config.toml
norm_eps = 1e-06
qk_norm = true
lr_mult_down = 0.7
max_grad_norm = 1.0
warmup_steps = 0
max_seq_len = 2048
MLP neurons of a small language model. Each row is named by its layer, matrix (down: output weights) and neuron, and shows model dimensions 16-111. Each number is 500 + 40 x the weight over its row's rms, rounded and kept within 0 to 999. Numbers have three digits each.
A block is one neuron, or neurons of one layer that tend to fire together. Before each block is what it responds to, as a language model described it from the Wikipedia text at the highest values.

Responds to: Before a person's name
L8.down611:530454537456504498467443526482525536492503469382548536528527409573474484467498511514420556556524517506481461542543423577486525480488422586445389480470531421563595488536487494430465482477502439463504514491573494441494509350551466519566511411507503511446549452587487460546502458479552553476
L8.down1547:475463535420447566449478515477445468473450480586473495529532522535492560483489546472495477612511490520521554538512606499521524519519430513450559506482494415515575455489553507506578539490460508513579518492485417449507500340458528493525563517472530522555492480484465429549531448475549489458
L8.down2482:546500559552550522437440505387420523490462432481483482525525495530543541480524491518583499482512479452420424472563549539521530512528467598454488453446534410567592503498518498498506447461524503529499549554483465460536469477602442484522518502511498494426472410504486519440402523465512509520
L8.down2758:500556486524502468563475481506502435466530467458585547501423477441543554472464469530457513547512415567580493521481496480539495504500491569458495499387564505492522500546565555462408481478539415466556473497572513465448472424541511563488503507517561499485453489623498453536515505498542558540

Responds to: Subject noun phrase end
L8.down970:495535519481505491447445542501508502491448512553462510529445480524548471469504541517506514485446530471526545567502481426503498466517564454374605530511484487511419433421454538487499566526446528486469533484517507533480511500464442511506514494468515505488515497502539453504501569523490507503
L8.down1908:471472513456538469514499425546530501445425487505495513490578565493461479520490491452519470510532499460500511520463478550489489545495499511529420476521506485532450498508490493490468459540514526525496505523432532467507489460460551500562502550528425500506469578560495536437484506564538464510
L8.down2102:517482499469542435457498472543544614568451504441492491455574559490435503502548488463411512529534541472473520500505515568489462575462478560504471487490462523451519497567489476510462454511498468523484543478463419406547405397483526498557488520546485461513462533475530493474561499585543459463
L8.down2722:537514500442466450435462492491514583543465511430500480472518524506403449516504490493496494495563477518524574498522503584501466527427419581519505447501404506469516541510554472435478498423486470482503540463467492449492472526510551509544433446541476456560451465496494481502506478523500519453

Responds to: Before a person's name
L7.down217:445464578469489595490507501385467503480569510451442521532482543450569560526477576482503496491577483497570429438518517454448507558476433579460496540533468562516504519478511524463475532487543451531530488473528489459449505483493471467493478506479466538452550551521507522472477529545500531484
L7.down308:472499439466512445490524488445480454514524527543478482454496457427515475473524553533474471524396544469510490504628527438493502471539395468545503460496477435596551518523560472460525504556556435562499442526525507482461510395527552498521447474496511552541597509510483488501500438502410524496
L7.down311:495442533472494500586470494430480447552472513478539525530495429530518399561494534466499469455486484470491432524542525521493559515514543476564490519485504549471466483537476572490432479530461474511490494454485491461468463528447490423473556584533519546492479511507474516505482566496478483465
L7.down678:504482526430472558469480470549585528491522528500497485487569529528523506483476487524449399453499527444497502564520441505474472509487514521510442439454366541473583509506567522526502521452498472508491479500524438452484490572404512516529522509461475459523529497534505476541481486583564501543
L7.down1208:577523531533522446400411548535470500575531439520487461558541472573471533538451468521499500518501541521398489490459533470482476466550482549495454519424427553553487505503560528478565512447490508483483518445492497478487524515465512392558505544477498539448521420501457517594531520486499568528
L7.down1332:484448480480497510510548566501552488466458463484540504515508443425470489485466519505443527491452483600561556506494520473513524521524396532493466519439524379506536434472519494507510532499516438468452417438474529483467501428548469501473435476500524523466549497495497512498490453489541560507
L7.down1411:542480526523523463493495510489486487523478553512540527471470440512546464547532503517500513498512547507491480495559464526485525486481438491490565467480564528453492509521526461521487543508495504463526522497438545555408467696501564523512521549463449536541418497479516491459532538528537466478
L7.down1579:522440508431549478421457468524515527453556500481499506489436514487508536482511443528432465518517455444448500489574502470548470464527523455465549446539521569478462521540461534479509539536517577526482458467518520543486539418470509511464489556525538531446470558434529503477514507515495542564
L7.down1801:520479591492490482499555528476482583486475463484476479480566516572440500458469557519490548556468437491467511475499449535492536563549512524492451469456525448487565485472465519501501514463486474487434509516481439462526449433538481505503511474458512450428535488539408494435446499485472566505
L7.down1858:482535584454521466487437498444500465437436478455577530476476480533482435509570530474533451464504521507492531612518502480501476429477480482541412481540543453482561499444490465528506454439524562494476440462474452468451464366532486517454448501433425498551438471508436441466520469446515441538
L7.down2893:450498484487492462530426526519527520525548501567477495503521487527503487522485510565494507512487508543507611461465574576502526538476552590527452482499501503475497443548536538514430527576478509474437525616513502430541497522497499509460467531531522481469531511543449442520492534517537476469
L7.down2929:468515551530448547459465508525509531520446503538524540505518481462475499508571544495504496461458492441463477536510484436426512564525467529521482561496537514481458505459433550497480436487508512466517507456545395442473483526494473539543517485609471464503506530426478490462486500528535495487
L7.down2990:556516522505508465521574488476538560503462503532559457524506498487505581511465524486530534553541564460517424477525580495496576548507534478500447510485511471599532512559485427559513511539550571465486512448457494544479490448498404611541543544392464571542464464444543529544530516579591491531
L7.down3098:439533508506525472537496482536522456477516444466466459533497488484424480506507545565509529521492508546515515498556512549509498587458412449502489479480440514501503464486534480478484517543505464509443507529508487538522544379459528488593453489526515540465580493521483542505507460443498463558
L7.down3429:563458516421562531422465520432530540548475567448485568497515445438517555513492501507487510550523501500547501554500476567507544517545430536500523509440420472513568428451498449491486546496579518447578513490447585562445544579460434491523502480438545445452514506527490449532465365503547535576
L7.down3573:545449479502490523499489536525549457484531496516487488452528417455516466476447501456456490544539506518508531516483460483492551522474493517461563483476531489500503499518489572487515522524515470531472442501393472464443568455519473491526468515449453528501567585506522444561562608497487482537

Responds to: Before a person's name
L5.down1104:448533522495504458444487503498542484509517445548567461457450504527519565533496478517445544510530501480557548491497510508437512485553397547512431548499480554478596588452529532504519581449480458391404484468413485502460448602493556421503554499524532491482509477504475563497435459494481601492

Responds to: End of subject phrase
L7.down32:496491406499576520472569460544485476514522453463449481462569466452427461457505522506476546451516460486468542559529494542487516479506508547475552458470466556504521522507520530508471548485460471489512462522472494427527454398409516483543539469523447454512512439504525440487568556522514497450
L7.down265:494520472466472464515501508485557532514435529550560503541532507466552534542466546484435474482397503534496472507471485528489521496481538524517478500494512580493558517476487529570462523414515444543506479484505540498451506634478522549459517482534510563569554544509462542509431524507467451448
L7.down693:510490478541523548543541521488496463529467530533528473486511537499518500461521516527566482494484504479493539501502552491504545481453513556467480470495504566526439532480495558411462534514548501486522428571433531606482555495478484446529460512470493580509496528582520461475481473511542524547
L7.down1065:439395479540451497501441591491501531520499540424513513504590481525445507520452510490476457452518503517540450512563454574483505519554578490572447527439491448463492461477516534515490485609566418505538541489482466471510440496460550404525556581479457544467570527555474466492505544475513504509
L7.down1153:441555553477498482457450517493563498532452481485512479531564565493432545444473549529464528442469432512455505549502552569486455515459535523503499496587480556549507529410474491464548453452527530471461548492485491453524520413502490499529465466433475493506538548507537560491522465512481516478
L7.down1583:440503499486545492532540501524520467533514546520485538479533501541425503526508508464473501548558479542492473522452538570458472487580471453416413505497487541550463516502444473528475469539569476551576445519461465455473507387479552469507438527493499503541467515481515481547500470522516507484
L7.down1591:463527500517510555553545470502431390476501512503407471534505470506497482473491516548541579486540434482472509497476538454487474475493474429538447462467522488473541448518508426526533559418514484549498432548460544471457467466513454539487512482507491455497516531536528447498492488571530454461
L7.down1841:426514455545534542527545428448506451503560496521465490475512507474461475431480505478500553498458452522502502533499553502557513537528467438493472496387515477598542472510491458526502518554548477520550446500470496473488492521510524467474536551512533476505467572430502527498525452520538486506
L7.down1897:418512430461532529397447527508506567505460519500426510420558596400431427422520438488440467474544432499500497463498465566545500464535520555523511407507488569532526476579488503505438523499487479529635413535513436462506478607507531482496485489472450475457455479530504465508570452536554495471
L7.down2316:481534540518504499543479494569544504466471532556565449486493499484522472487510480478528589525516443521442513467522504501540513487507531500520480446524495460517488543507518428375458499448498547429540502494536528560525465459492486468442506495442512500522489529561550449428558535540529483404
L7.down2335:472463460477480537514465482570538500505515499482504497510560507576486458474462505466443527491496465515591528544523544494548459524514476468529554453489566562492506558544530445521446486494522515470540509534499461483465531467470550568527555476474563543536522432513479493483455488481478500519
L7.down2438:505457466534486372465537403521515477455455479519568469536506504463466527406493517541500522441517507524517472482543432508501424498504488534558519489502532512464427613491526466467479508518519573453492579510494447521480509459425441495477509490487507478484507495456541430441429502544574540413
L7.down2509:492461530495567418536476533510514509422509510522489502529492533557489511475462514480508467561491468535490480525552575499537511477464521587516535518497449494461479522483470514556492460556490483525513543528482550546502461429527527460525455521505500530497465446555429500515562464453439545482
L7.down2724:559511541534533485479505481525523577561518541474514522494556467539414455531511483509487497486461512457478538506478440571444493482535501489460550487574482555504387526447511520474475542516538513535420535480456432485511504407497470435566464462448388537557518439475433408477509513455480529514
L7.down3207:498538457471505456583516433502505513474433554536463476452429516523525491484592543517513517486525415523429486473455477540512535510524525511458533544478488492520503468529583410497482473502516521474556427513477500559484487508501474493529522489472446533515420492474496435493498481499574509532
L7.down3304:444588467480470509426418481582527568482536545565523520569485531526540394464554487529517483508537482560522568510508478468482571492525489463504504453478531543528516608486448501509526477531531557489520461574475542424527492487478428528567444509539448515506461507503475491529507483553594489478